config.toml
num_hidden_layers = 11
hidden_size = 768
num_attention_heads = 6
num_key_value_heads = 6
head_dim = 64
intermediate_size = 3072
vocab_size = 8478
hidden_act = "relu"
norm = "layernorm"
norm_place = "pre"
norm_eps = 1e-06
positions = "learned"
qk_norm = false
attn_scale = 0.125
bias = "all"
tie_word_embeddings = true
parallel_block = false
init = "normal"
init_std_qkv = 0.0207
init_std_o = 0.00623
init_std_up = 0.0207
init_std_down = 0.0022
optimizer = "adamw"
learning_rate = 0.000391
beta1 = 0.9
beta2 = 0.98
weight_decay = 0.4
lr_head = 0.00432
max_grad_norm = 0.5
warmup_steps = 338
schedule = "wsd"
decay_fraction = 0.675
decay_shape = "sqrt"
final_lr_fraction = 0.05
batch_tokens = 131072
max_seq_len = 512
doc_mask = true
train_tokens = 1315000000
max_steps = 10033
dataset = "wikipedia_en"
MLP neurons of a small language model. Each row is named by its layer, matrix (down: output weights) and neuron, and shows model dimensions 512-767. Each number is 128 + 24 x the weight over its row's rms, rounded and kept within 0 to 255. Numbers have three digits each.
A block is one neuron, or neurons of one layer that tend to fire together. After each block is what it responds to, as a language model described it from the Wikipedia text at the highest values.

L7.down610:109106140123116145090130156147129121132130124112124107150091138149156157113138078163119157142093095130131152136144146111077139129110140170132114124105106100089091172149121133178150158111172128144088107120101138143124129103122139151128153109124123092155127094158120057115137122131113122132131085138113138141171174109152146101113122156127121153105120148144090126137121114060167144105133120113113112129101136156109111079133145118136098110096120120119114131163113121099088109108168115124138112117093128096125115136148170098101169096120161119179143123097118138110112126095104166118146097161128109110132123137134079134147167087123077100153100132104099135144129111166094120164128088114154113103141147136063147123151099185142098144136080114150128135167126127168154116131115130
L7.down871:113122143127149139121150114123097088136146143153105110125157107101141153136072149107154127117148130162101140107112136118130140144108122065157141132091157106141132121142114164147124134081116106072103129144130128102111084129087108096159149139138149147129150154153139101114130142132147149173146139170140131126129111152078100117168130137107150132124091107099129115128153124146100132111176125110102144093135110133129090113131102123085135095150128088154143134124141137116127123120128147126160119160163114121110158122096128138139081123133147115133134128120149124169124135132107100141128133117103142139144134118133152184143123193133151108221179100147119104138149121153135136150082123139171154143124131153110126101113113117128109139163161138153145152126116157131124181149132107
L7.down1420:111093125085151164171118120140131101097098168121092163118141131133128119131160119092145055070093092120120110140109165107104136126186165129170123112109120133142134131115115114099131134089165120121181157112161148162155148144136102126158117088133154107102125126115102127116149104111120112141151139115131134142098128154163152135176093145155109092142117091142141112113048160166120168150092115187081119150108107099168141161121084084122132140116135139171110090134166149088113100137105145111102128101138163067146085129129129137098132150112136122106102153135138094132112134121145115143093120128134159132171129090147138153097140137062078114118139131113120107158139141168159153093122135132101140169100110180125124155151136115104110122118153120127120128085131136088156128151143139
L7.down1516:131151113112156165112145142150127152112140064095131132157132157054146088102158153139087150082138076134125151081105119190148140146089137147107170145113117115139125141156092175166104130154132124078163131131156121135117099113086112107117121113128090153167146128132136064086106083094128147132098100133154138113136101124088126124092108114167123089132131130144166123105143133131134125098132139095070109107111087156107128109138098145124133163102147098144128124135109109116137120144135138103122076142114149122101170123109087100176150135112129153115117116141136097099173118138161104139147165134113171137081135112101140117138123123124117130154094153114137137096134159180121170120099125103148115169135128164135113115123135155074157112149148072129126110137116132065148141119103106
L7.down2188:139146125154107080155119157126143146159092146159147139153139131108103088152107139138102130120127106124115111155163078161115123078127159139145102112159160147143154145115145116141113138111190090093164150118132174127157101161156122096186133141125130131138100111155118094107083056077131137125079099068114114135132122143135152111111091156140125099183145142141093142158139120126120078140091108107131115105121114139153119127100124115103089116126120094136101115143135133102125156070114133087115128170131131084105101120134106182150107141120108126152121130153111094116198165115114112095143172155141103168121133134162135173147102111131145099126155152138096113136142118145124170110144154125091133090123175099098126153093129130117142118133115109134160118159096121101155132129115127
L7.down2611:139095124180110116128112149161127128149137146166174137138199147094119133207116152146121151168144141164144109073119167144157112102130107080146152112148123134152159148127118117148147103118111145121148108130160123102086126128146192125131105116159108157138089123108126137122165159157102125122136142115152167116122159133141130114149099163112162151106143145164114127139093134144101149138131147097104146119096111102145126162151133110120139130142087119141109141141143136123166137113135106122059168148141136122077203124107110096146125147163120117118149135126171094137100134079132103168141137105143142179134120158143142123133147115117084120120124099088131138096141106107138124149160070142171136132108123145099105097107153181123146093087146114132137133135095136094131072132118133
L7.down2914:140117148082113138158145096138162138123171124110124148089120123120138129133131121110138145125131156136100073115141127110126147152172161129129160119145113130125142149140118074138114118062104173119135126113107133120121144164137103166118160148139145099111125147077168135146141095137083160153143165128136108130153147100071113107114136153125098137151147098123109115172140134151100160148159172138148098151168117154160129152127135138112145126146087159131123118104104159062149096119118113123114128101106121145120157100099123130128131149118107128092084131132113140139164129095152101203113133151153150092105102126174166116142153109158121097155108132141123119136153140147101094150129148086123100146095171074133100130119161110067105099113127148121097080121130121145087179113112143
L7.down2936:162090102089120126105113121157173078121164156143118131170146106134152129153111123126135132122128116159109127131086110131103184141130142083164126085116097097111104126097181123132152100104112120160168094143103098174159130139108124169109136099100087165174119134105124081119148104097153131163141170119136075093109109142120123161101109125175110136122126075160130114123074128147123115163116153127100131124151111109136124118126145103134134135124136072137110124123158152090158119146128082132154105100146114071172178120113095112137141123108126168134129146093109149154166134137103138149184146093106138151160113168116131173118152092114123139090125128115139148110127126130128133139139109160147147131129140172102121133110151133141124114133146137118093117140104110138152155098099187
Responds to: Articles and first word-pieces inside capitalized proper titles of films, songs, books or albums, e.g. Ghost in the Shell, Places in the Heart.

L2.down1232:126117106129148129171119108147114129084158091152085136162095160022126130116173147120106090103199104156122135107099130110105119120075144108132127134099130090132123088101157125145142137102127133129197133149150113163110135155106066069135100117128135120136168087100161085124114125126121170183090125089153121110159121134139105117139133129144110140103057124110139130176121144144118101116135114142108158125151129162097153111127159134134157114127151106159110159149147114151155151087112173138112136106146122155102110108097106158130118156165118158122091119111103133118122107106094123108125095160154132164122152120153097110128164161108098151163079157125122120126149145120154120141104142137158127138146111124108094130139077164141129151131130090124113143135083102097120113166108127
L2.down1551:120123170109163140147115149120146133148121122130096118160127078119157136176124154159124092123159149132093118173130094106103131101102122135151125094145128122120087113122128107138101157141189068112142195171120140139146126098142106103160121159140160119169109149118127140136117116125108145173150115152083138116112098142126121127138116062134130131088130122149134098120140116113112147168138172094100123087105119088114122132151141151105092109113120160107143055159118111090120132116116145114123091137152170135127147140105116148139138122124158166113126149142107142119146128122129150135124130161177165173163114105123106119125111136184132158137105107142129142157121128082154160140085165122146102153117157095189095108099183108117097113182156124117142119114092154166079146099127136
L2.down1849:131080123123188121120126178133098111115155148126153098131094103150142096144134128132158090143157099102146160119116135137151139121123123148132144093153146191179121102105104121137110156092111144117157114134116129128144104159160087120131116115102167124117135169123124099096139114120126148116132074125071115121155135161134105142117133092123141152094085156130149131108138126138113147150095141125123128144116138166136140110112108127114093114116137071143125129157149103159128086109150145139119143132158112120131191137147114161150134164103108152086112111084129143153106124123111154130130136115124137144182137156143087140120115126137139139142132128150112143144059133100128149137075119110107180115155160117133141138153162112158103108151122123067146151170166141135099083162106092
L2.down2273:125081182117142122150113163107134120136090138141112135132134121100165172141164149141123119164136132137148158133148082123138115100122165127118177107116151088100131118138136112155160152106107156165191178102102153109112122140116111133103109134132136102130180140166147116107099101156165138153096125153152092106103161105131125118164089099157138159105118136127110126150129134130118109142117159091147070145109133123125148138134125095119127123110089153131110117143115096151117114094121181112086129090128141120182146160108084169146151185126107141140104116130148150159153134121096133122081138142096131082116136146106109142123092122147082115127081108136144131138099154146119088112106155144141138123136129137158131144143131155149153168083104093139107118147130131150118149131142101
L2.down2377:102128145142151090101140149112172157123128079133171134135118131120126110148121141146072124122148128138144131128139104124114119108115178147099150130121140147201131118137138114116113143090059109107178133153120085102114113116127121148135145102106124139109135148124089145094137096105065109132152131112074145138127080132146076154147157076092118147124107109136156106180127162128154078169138116135127124199097134112139130140105114147138108144116168144113129134130152148156143133115120137144095115135101115140150112127108134180123111091130108082105108135143127140139145145094136089128075138103161148155154154158144109153136181124155118114137110143151118142132146137161161116106146117137144126143133111128125127107073139140142125078126131105130109124132168095143145125103116092
L2.down2568:137133133136114129150108134157161135115128131134078159130101136115136115136167157130077089102085127088152156157143146118117131132128136102147118152096130083151126128138142114207122103099151109167116105152162150141129123125113153141153080113109142113145168146125122134079134095120122132125115082134130137111130115154111110129153136086153145151137110115140116123124161107135128090126124159142135103126130129127112154098158107139105151115108146163180142149144151109125130166125154172119068113121157119128126139084128122156173135139141114108153099097138098160128130140121076127124086154118161130122104149104116109142136139104118100154141045136161114139119108125172144093110148147119152089128158108128105141124153081137154155098113100128125116126152111117133083075100148151
L2.down2659:118111164102093124105125144114105102123167087135135122105153163100132125165107107107124120146132135135148159182106187145108087131128141117082106144149165110144114136162120114148102114132155144133128156124102145105098121142112133125088145138096163123125117148109177117115105111122114111113140056123113161132145141145129152097076134132144110163127130140121136143146153142126144143101140142209123155112103167114106127170133128150103100091140131127160109158115145100140124142118147094090156158138149123147143145141078166134139134101151169125109157149129133089152119121127117178161112094140121151132133157105164133122141139124141148126116140072109126140116068118125137103114123121141120123100142146114123110154122154143096102154128122096079091153133118140106152107164143112
L2.down2661:171096145103102103115110135146135158144105157112093152127138111162178154125152155118090132088135096109137122148160152130137095122144112066111120089143113117126107146097100086146109118152171130117112101153135159198103126134133118139076098154090127141110085147123142135117137129131146164142146095137159121137203133111080136115129170114151117148121103117156116172126141112105139150122131122170132104137151117102108131116127101157114168137142112123091166105098144130125121079123142166097098094089172140153124170103139152130164106126128171123174127127084146138121133143120125073139126185095154154113130142100089079137141166108103138148107091085169165095114116133132119102137125128125144139129160124140129159148142097104113168090138069086112111099151140126138134114128101121
Responds to: Mid- or end-of-word pieces inside non-English proper names, often accented vowels or Spanish/Italian endings, e.g. Fernández, Pueyrredón, Catanzaro.

L4.down1239:137168132127106111190125133156143149079130153096118084149124099162160145109153155144105149158179104071128110160120166151130144077111070131092186105112079127115159162078102107112094115140109138116089192098137151102141145086136130124083096137108125096125125110135106093123126118127139146109141113148133124162161133145114135136124146163143149157085095140144141161097140119102095153121082113129114111131124140148139161140117137160118154117117081126183109074108151164146111143136133139157129134134128111131138101110152161108116127139130186115140093127142145124127116163114090125123107146166150159164129132122128110120138099133117140166110111111142125131161103119179114117126108096125094150123170117170124129112155155147164126153135133157091128140131135114122107164145131101
Responds to: Word-final pieces that complete nouns naming an activity, field or genre, often after of/in, such as pearling, Politics, football, Chronology.

L2.down209:075127161111103173188082139110085103136179115151139150155143128121119118131127155116124105154143125102146149098153130103125118123114081116116081124142107092111153124131157115157149075139171166202130129140135123125154116067155146102117120137119143127088157161130170092094132163137110062163141070108118137136156113147111134129095149122115137142107147112125111128137107148154127120141122180122143140091113158161108124135133111132132123180125112124114107115117085116111150132128123127117111133136132149112128136153153123148156139124117135129116106120098137148106080121129094109138124130110129133110144152132137087133104112180139162173116136147167092125129127097163135127123100132123104092144118122143145131162154093078123080113098130137124150092125117120134091133129134142
L2.down477:104098102111097102122107140119179156147150156127190184107155123120139079113144118106135135124109118106114166104150123082123116138128138128133156128122112103094126128122129099142154158176112128116179122123162151112140123074174119136121099138128163148159116135139058129128110098135115119098160108170106088111174113173143115100109112128163139142109112132117138163148134143102125118126126134158106130155126098104089157152106129133113146139091175142131093116120107126103099160123116147144164102171189121139157143130137148128169165126135167154167116111122130142151141142129118131132144130139107120124135144101121113098086077110125111086123145163136109137135119153129088145158164086130114153124150126132169125096147136115142156129095146136091128098114174128116154137148106096
L2.down1501:110136092141079128176149124121173158136146119111109132141144119136121151132110136108116146112137132095144138114166148119123130113141150125167134173147078102139165140071111133133071108151150157162138147127146157129093136089087145164085126088160133092115133164128104114071165141095137113134135083112123116131148090157087093083127162154152127132089119119193133126132085144121111139109149195101123105130122141114122107105138155136108093128133155134118111130178113138093145103144135121135095113149134144129131128106148145120184113130149135123123076111090095145115088154134128108122157110122111124138150079126159133159112098122073118130145143139160127092137134134151119157174177098111115118149161147139162144118145146097140130135121125118140138113142189128116113125142124114
L2.down1983:097089135162129123124121134128130096175128114123122150111172153111124088148097140111151149129147145131061101154109180127154104130137148138110131151126110113104167117070084138087133122148158161132153123100123158139105154088171119127106140126138099079114082152133113115175116112101120088102152082136123092121177157137073097145149125167088123110126130103128131133131144113134119148091117132103165155141120104101128125119129124113118111122152159111131074074099136120110139063141059140159131124114138129180133108154144155154131119173135091125106088116111091145114088176091150118119136112148108118158156131115120110117104182118082102077105114137153150128132108153163180155162129116121092117150159113118150106113123111134146067127093139136149140156117162125096112150178142110
L2.down1997:097104118130115115143141149133164104122159124129186165110148130126130110118115139143175153113135114155130115112150111095147110148117125127095145113121100149102147096105109120184151130163146145118209166122120159144087160103146101142111130150167135130132130137131097112129077130090124098107159113139107099114170122136144108110114085128111150134122141115127195138085118086112111100133115170124161112090105126107121157095130130142109157117135168145117109091094127128119173154147119129155127148127156136142157148147159172131188141100164134098136046125099140137154108167148118102147171115136119109170159131138109110138065083116097087079150110130160124132152114162162109162159164128106120113130134145117154101099128115125129115153105168131145131114113160133137126153153134145
L2.down2457:085112107126128118098117164152149138143134128118131177088171125110123130124149134136154154106165139113101132113153114090123154119110118110125156078112140065134158124068100064125123124149150164119204154128150121133098143136147135130157144144150121141118115102121092123162114106090129139118148103168125120101171146124137141128118103168117142120126137141133162126095126123138152129131102158104130149124092127114145130122097150130120094117134128109132132077108102123109165143160123153154139155091181149145186141118173170137165164112129105116132112093132099129134144173120110152105140125151149098101148153104087086142054092097153103095123135143136121105140101144149094131119121105094155112095139149118154111126097133108139158160119129129164133133121135153135088149163119092
L2.down2715:126143105133106141143119110107134101151119124131121165154126107127129157106129121139154156132124143116139142180126168146134169112107137113112130106134151124135142112078101071136115127133129160157146150121127148112084143109085095126119094119141126112178150146127105107100156158105151104148101124119158130121128137155135075139123078168138174134132149149120095121067094123098142124176123118088100102095145123160091152114157144112145077118167147096126102162155173108144142156112145102112086092135197151113166129161128176136181113116147113147103150114109123124162085143130108158115138168141103137126126139094123112117097093135096114121114114119150130142134092181173140095132155115090133118127150137097146162143125096120156134090154154124175087114120131143134135141099120158
L2.down2743:106119142088099112154130121158149169121120099106129170160110123119118129090130168149143134160140163120155130123148140147095093136167145137099107126154126109143158093073117157133098149116135136149137143149103155129134082134113111142111138117172174148141122118160177109114130127121154067102158083156140140126094141107133104152150157109080152132127098160125133131186102162124136118124105187145090144104089109140133165155152138138110095128138129091109098113110146115133189109119151137157091103071185136120124157098151110103129106182102154106107104116104125135119132134126085115083124124169111176100161165137125145138075151112066150150133105113155147111144117113137151126152126116110100147083133162083169111111148112134134139092124146121141112090080129105118132124125125152
Responds to: Plural suffixes or plural nouns after quantifiers like multiple, several, numbers or adjectives, e.g. locations, facilities, colleges, reviews.

L4.down117:133106130112152176129122120131122125161119128125156125121165135100074107131139136128102114130145118141092098098150143124115127130148148145102161080152123118157131123134124144088119117104143092128105153108134141118161124101108116141151156127119183169099126109116133092132152111100126127175125137132118130136096095149141113089082102105155132133111142150143141129121122117146154144125186169107112103126152142100105136124145138149145132130173147154153119128136125159151151105169128134121127129147088150111109115115094130104108132150147108163093144081126096162142150120093105136103129134140116143125143163090157187173143131105157117140136123119113105121101132153178116110140151096117103142131141120177120130114153133120115151054135115102133127129134164118107151094137108144
Responds to: Fires on "the"/"The" inside quoted or listed titles (Noddy and the New Taxi, Mercy and the Hippo) and on "ic" word-piece suffixes (nucleophilic, tannic, License).

L2.down238:136135145112133109088098147094143140155084166126143103132153131072133095149112112146149143095171140179126116150122150107191118136163125132114096114106139111144155107134123165088124101132132134080140153168107106110113101136172115088123212109102097137129122139127155153138107136126087137166138087126109132129142140119131133125130132158136091132123117109073140139078065116085127147187107162086161105138145131142099131142135169141079126164097158111109132115135127131132147135102132131184135163163128122120103152168119161171094132135108117084126125158166123119165114111137104121109112131119124158182093141087139127119088126106142153093106079147071157146133113162153110140111139113126113081149127166117139100097121149143137142146129106114153139148120131154110116111144170126
L2.down383:124128131137141141142119171125149132127146082102136152132146141134093093146156115131102123074120118132125127166109156125098174124102142100085148133104142152116151167117122089097084113143107125090124128152152144109098171082164171082093115114108124118119156147145119151153146136187141135130131078146092142129169123132147136106119131137114153144089111114122078119127131093108174130171099115111092127164097128142091146142179132143110110205113144099100119125120091133122157101142140115108109124118127155149105136168132122163156139119180130131110124115145128151137108153127097120118120130117132116109134122095132123138130152116119142097107133086097124172135121152113123119116153149143118138150079139128142173125127155104143144131136122136110145153129118127169136165139105123
L2.down728:119095099119132176154133137140111149121120197203138120146163144109147153139095129143117139129098139147119131102129115108162157077149149111155132138109133139091086104161124123115145128135118142098096103091097151111132159124155169137125107129096157119135100166138093139137060134143073128139103125137137161083123115155116158106094088160137124140134093144147130109098160113158137152149113103118112154105098169139066118148145143129135123133158118119106149063097172187102138136152128154150138141113119117121114118124136132091134157123128135119150117158111170087105163104117128085131172121161152123158142121133100152154119147082122150133131165142120113180089181128159117116126154122126140152112133114105128140139152091123118161091149110097112089131128186101115147150113192148
L2.down1879:108138137163130150134067140120130091161171154147124104130120100105105097121101113136129110113154116155115118151141139094154149156173143080132102098126160151125113131105176127111113165127129140065142120112107124161105112109156187119157107099112155160125106134117114140116122079068095151147155071133118111102138085137086136113117107103134103116106107144123191131136143170123143100119128124122167172089089155130080135104113165161096158155142138134123098098110098170110141100119098111184134155136144084142106142127151126147129078099118099135098138088113130143148095148122124155102134108116123134141142120088121141173122150134129152163099086138124142148081152126139129109113092121125126130090141145162135134112119145138118112055176139118127151126136109114133125139133152146
L2.down2078:107125173130132160138135168126147117167150099149161153111125149157115178145150127135165143172097120104112156133155197149135137100149123153154082134088142093119119155146158071120148135124132164122122132175137126101127131153119141143147123109126128109141099101112150111108112145101137143147158096143116156117108098089159079095149140127130087130174121128116131115175119140107109137126165115108109103122141159132138141142161130103147093115157126125096127142103153144111177095117148129103098143097093153125123151118160104128155110113144108131157115123115175155114124107141138142130150159098096150104137088129142166154154118117168093127149130144139152123126117144116095133094096083120114119147143112100087099104100126148126137113129137117127132058106133089120079172120124094
L2.down2349:106111151154196174170123115130149131153110161158144108119092106151132128119055096146123112129119151164113140090155128088126111143140104093167107083142133098143148103124123142094114182146153104078102132104100108166095139157118155107131110148147128147107163180111124125116107125123109184121137107122095117152117129126109125142157157112172141143088135115119137134103083100125128089148129145088136131118138167104104171132130166150128120127142151103133130114133112148124114136123103127129132095159179140137130136167145133110144133168136110129075099137127125166125133116132158172156127129125161134142125134134119150160162134120148076158135137141124106173124156131124095131141074102123125108147137138129105103118168157131094125108143125143133151140107136140147082109113125130
L2.down2405:108120129118133107146091111152141106120117149157130129132097132151139105125130156094113153177091127114109129146122161139093122121148119093132104141107123090077112154156130119152163115133118128173153162133121163083138153170091078173143116151165149076094110129126121131149079143114128113104093113107128135144136183139150111128128117125160147141127159126129136144172143104110165114114068094163098089124100123138112154149167153132160143147141135152162103146111163145112177109140164114095112146132176145162111105129140149136090107160154145137165120123142103114136120129088127131146158143118146120140136088132143150141104185088137142136126123149144151132161107128082171084032133113100147203112137137120103134152106110156065132095132171118134131121108127111129139133119179146
L2.down2747:132165147148119133147119100088135093134116143139128109129137142102108135126119136158132124137122137168119149116129120103111110109107125086107130142086108124110137173165122116121105147127151107089146145147117127137087160097140140111091137141092113156145158153115150116111103130148095152156145106139084112160156115124142107113083096128169116133141163125110082154145121098125149106156100124108129118092139146152099126119178170134153149171109136120138136143160109170131146162143093168133146112121098138136164078115128163113110134139120136111182126101125095163153134136127097133129126097136150146133128120087156094157104138115116150079164172121120097183127145132120090145093130139155152086156120138167092149112108156163144129161149100136107148132116095160171101132134120104
Responds to: Articles and function words (the, a, an, The) inside names of films, songs, books or orders, often after a preposition: "Tale Of The Rat", "Order of the Bath".

L7.down180:122155100123129116125137164125139094065110089125132093108159127076128089148069099178148149129138163133106146144103141149159145128141136151113130154110189056055158135119129079138161154122128141178155152117151139155144132137152149140165155132098106102157132144143081097137143091107104067144158133117140156123138108129116149126133113141133103101096073133097158151090121131154114131123134143140175113143159112146128159129089128156156106130136128140088108127119144120126142138125130132133105131183133088080088143125115135147150139094144162147156111137176104186136124155140149150125157132088140138102146125138143136119130150106139097143164136141155139120107137091120109109133123111147133126132146119128200161157159114174106132095123105100149127109107108158112089121094162132
L7.down1338:090114097142168127133104081168169148146121119118099119150170115146147113132116099089146127138138119107141117125136157109172124088099128120140147099134139126110135153143161092135125080134112130152161126109146085108112112170114112136110110084149116138161131114135160137136131092134123131086152135151116143117181155132121181111106097104134149146130094125151137152113138118121124112135102126126110156139109137141158140146113133163133119106092126138109119091085105164092086137129141139131163087129164114122084178109145145143148164127110149103141149118152120171117098140080146145130157109156128123153106109129133107147117109158158176161148101156110138180097100116111135095118112148137123121158155112177162128147158132134139133083140095127123130104121132082146117133112129125
L7.down1429:119087167147118143128119113121127136173123106119154106148142124129096093142127089126131131163103136144111095112121137064129099147144172129121096107140131122101174152119107114089127136131131136125104164106120160160128130138168106120096136098119120139113133105102104149110170147156123133105140128098145146108185157111149118080147138132140087126087103132124159158130154136128137122119129064116105140161110125084141157134149147139130118103135110152156109113133103170142097136140113137134155133142130125155060143095102166137133126095136113135147111190129130128084152089131126084120102127150154148157088135139137095166131111122110105132136132122132105164063123142122157138148146129162129164163140127103135131166142137113173114120121108134112101122172081115142096119109128162
L7.down1525:132119102100169150168109134113126152147143093108122130154120141106146156125137122110114113122132112109125144135155168098081071130141096117112154167084138157097155123131134102108137093148143142162166180135173124145132142139091158125102077141123113123103107104136094081145126116137137163094095152112125137176135090109162110085089126152095110160097084129132093124139133092106170111128115120119131096171117130135155096099121174125100091113122152129125122112142121097120147144136091175164124102096140146102135147123109122142155093137163185135125138145138110169063163159123148129101163117120099156158128094113133089122137158125100122152146122170155143110091110105138112117115102087138159143119145146160144100149120123111091184130097139110086134122163117120084137148128108128
L7.down1693:099107137112124123113126149149105162128081132135155102134221156154126120114095110148141125142137118110111107126092129122154101130104115121102125111132095148140158153141154083133121077091059120134150141121138153140181112116179144135146116138127151103135112114122169149152105100141119124097143171110165138092134113130149103126123120096098114142096112127109119183118128121101128098127078088099124101132129134105077117177119109142161110131099118168136132121123133127101124105107129133185136116116149117179119157169101140082095098163118125123147122192164104140055142102132143122096127125166126138095122144106144126136102137100137148144122128115136131141125120166161083110132129088119162106156152117140087142142156117141120158102090163118141091142145084135118138083158122138
L7.down1832:135081096124071162145131114192168130144107138114089130125156140169118120117098179139090143095141129128174132130138109125144144107135099146147158130151160153137080177131125071091116118134083139108137133117132176166121127108086138131145120139105103144143140112131154128091118092153138117123153121114070137129147110141157148126117121150116106102122126080138095146174094122154125095124128095113113096095119167158125153117149137125112112120113141166156139143085173110145125158113158135105111124107173150106073116099125142122126126125099105165143115124173145094145084149124133136125139146108119114156154132100106120104147123133128141130141147148117118120150093108125116107097096107125083082163127126125127121152121137136120145149166108112105143140111144124117165117130122141
L7.down1846:105160160114167121127138141151120139136121145132103086131160175155147143096096135162094121156122131108102151145098127199171145092160179102156138156098138098137114166122080123121144119107111141107126130093091110146141156156157111109106096096119170113149091124152142119113156139140132106090141107118141136124092095156111125146165118106152114106118138166138106104076136182110111112147115120102140135143104111163120092109160135156148179146091090080073122139104104150126138085175125156121122135145125099148096114128128142105109149097143136133134150147145147119162129111164087114098122135116115117135137092092177124139155145133132156140146108136115085153124114121120127157129179093134138143123169115164150163136166117155179125154140123145127121126124150159103144151108131155
L7.down2077:115127115134141181142104134131112100119153165152128119165130132119146128097158107134100130154130118146135155148140152139130110097139130121099120131155145143135141148129162171158086106153094091140126104163118130106108117137101117114101131142135114120146109165121157101076183112152124151116147148121108079134158096112141131114128101124123159135114150124123129146125123089148148140174116174153153137115114142056120133115129113126106121141090146169154140137167155166090129167107137131124093137100143132129146102102138152092092153119113157166094179132131115148149146124118138128096117099126115106166143105166093092190136104134111154122119151119129103132097106145140143110131112202097124135171099097084149157139144178097134104110133102162154159106112114126146152108156106138
Responds to: Final pieces of abstract nouns naming a field, activity or category, often after "in/on/of", such as litigation, accounting, languages, viticulture, governance.

L7.down816:177129166132128124114099139109111118124152160082148110133120154122125133134126117125098097139174127117113131148148153177122142118111130133122130134084129100133191160125102141127146137109152177155101100167125147126142141142102128130153148141136139109100125158120145126126141116119139149094162118117108135155164143087116120133105179151130171107113116125117116169107174162111146138138116139127158069160135127134146109132087100137085120123134155124169138103141146114157126144114117146106082154086139109097114103134102120121077139130123116144105107148166150122138124159141124113193141154144151142112115114116116127093164120124139123147130124151149106108200149154163166121130117125117095104128136130160143103096097139119108146114107101125147056134106105087133143112180134093
L7.down1288:113102154145119157145116138112144112118105148106133121147088109084126122107137153119118127143166153141114123133113115156109109122133128126109149117116115113124115161115142126143148116147118122125125140150150096088125138132186107139130113131113119106119112129183090115143134154126110120112144097132121150103126148175114112159141156107132093157164116151139085087136136137100109120114116111089176157162126093114133120103151093164159143090102105126117143151086105117175156140156142081117123113141111140122149121138161181131103163141160181121137079132160107160136160173111127143093117075162139153129143176140160147164105110174136139134121126140117121103101111145155094155131130143158113096159122097111174102117171129126093118096156099099106106143100141111099074109099145138
L7.down1485:156147095099118137134139142121141101126101126170113108115131105097142171124118127152127129152095127147135142151114133133099106128129105181097116138105122100117157115134120132144138119156137129085130138124130119158188077182167147154131104138110143107156132176176104128104172138072107165157124112082169148102091137099088103121136142143156127101111109180132154101055110129128140073161143156164142127161162114105118089113117099131119116089111132112140123160128142149143120114126124129149120119109109135138133088131119126082122179113122129127082130131157117142156105131147170120120087111105121116105146123098142153127116129125134128121132143118135161116143125165140151149151150141100120135146150130115117126110110104150101122148175121149098144160141157140129093172113138151
L7.down1578:145108101095119149125140100146103107103119127166143123139171159079114155136128158112138097112141071116107121098104126151112094089202139073162146111089103135117107120112117123125079163149120092107172150131136128104121175138116095141136106110156119117158147150165107079113150114126145131147100128146146161136113144190120117159160144118081112122164115118132101113165152136133120113136113131103133133147097091149118116130161078153171131127153128112151134127098152149112079139139170094138125110104112115156155127116142159131124130110115149106077151131152116151174136116095138161176106175171144118116127155137152152166163123100114140127123124131086091162094147166142089140125149143124148136136139084098171151123173131110131137144130120115147095111111129144099115099087148097
L7.down1638:130128135177127135109131088126144127145108089129125135102105114095088124133130125182101102185178112108146137124125133094095136114146085120124124112144118116130155124123145156124122107134143112144106115114146128105150151113091155151135130150110121153101119130120121114142175075138147145114151131191085153121126107122116141092148085125110101131135137145132129174140127070115132120120106160141123126123132118179163179123131093104163161093110094126133165147095135108107095115093134156116104091112176144109104255108092148151166108142139130112114148160143134126150103140101160139159145175145116144151137103131109139136121158143157152152164110127158143118110126111154111120094081157111141113130093103104148124120161150144138123065153095112153130115128084140104160154130098121
L7.down1662:178132119134202138163157111119156155108145166147149113114132142076104064176149144141091143140134133135117111104137125125165079121187130114144127163146135108097142103140090110169130121115082120088135141129134125104144129125137144111147113098116132117132101110099098110153122149109149090141130090111086132069149159133168100138138147153107168103096095171137093173097150108096128120171099144116168120107153129164133127153176140125111154135111178114129157110162129147096179150129152116097126135132145136135137094144165120141103087153114128103107123128142160182136125123162122149171120095176111107108140108135150154162125138109122131154118088108119129146089130081167121113163090166133092113147156127144158085147119120138146119110120077131153129134133091128116116137129101136
L7.down2007:101140165128111118111164145145083127175092144122132107148120128114116104096106136098120103131128160139122136126126133117160127150125105141085126163120158134133172110094167146173155127135129092113078103166143127129126153134144135141123115101116114148140135155161160125148139167138121089110172158102176136165082097134125132162114130113117085163174121117128126106127106136127087110120176121119124124126110143077152133118115104142123131172064133146147096167152105143118160140097170117100121123067142137164123136111123118149139132141174099156144158140130160174115104137128140117116105122120128125105159163169105139158116103172118144106110132132094126091092127137129158114108159175154140133161135090162113077156108123132113174155153124127137150146098132115068118127156141117
L7.down2402:153168123127148102147150126130179109112144096130113140093092133104125070184110132146123145130120116139132135115113133086170130161169155150148088162172133111088145113120128080177096134131111178103128154109144129108121111126198104153162121102151127130153120120121138073123093153076111069125100101152130129098123099149142096138126140131132127125104142178134106118126156132117142124153122129062182166094153124166152139151173127122102146148109130148117141144138135145089134166146164134107104129127173131133144116135160123138156094090083127123102129103156163154124114130153092135153116091174117107107127140152201165177131112114146144121143087094085100146122114099165158141151128143139114134162158120151083070098109074166150159112138105144162139144128107146118142129135109117
Responds to: First piece of proper names, mostly Spanish (Cer-ro, Ronda, Olga, Havana, San Diego, St.), often in tables; also separators and dashes in tables and year ranges.

L4.down1674:141143116108160106186124132103130158104097106123158075105119142099123098160150116167127148137133167085195140122127112112138142127156128133159127151109181122130173151118113121136120152129128141130161122137138092158144079129119143138117124118127152152129141168116100097128102122112139117103147114125132115144126168172118097129138155148131182128114096184123035127154126154123135097111107130185079103136150147151131152109174123151133151133121123154109130152182153129118138155160169149110135148148149098101172063144152138122129154108162114096167155121106138165119143132152094144111085111148129077041147161085094108170088108107124117155122138114143142143112129159162108132127132117140097115160154112118132099118083096147141114054138141130141145128123107122116161095116130129
Responds to: Word-internal pieces of Spanish, Portuguese, Catalan and other Romance names of people and places, often in tables, e.g. Bro|to, Her|rera, Pon|te de Lima.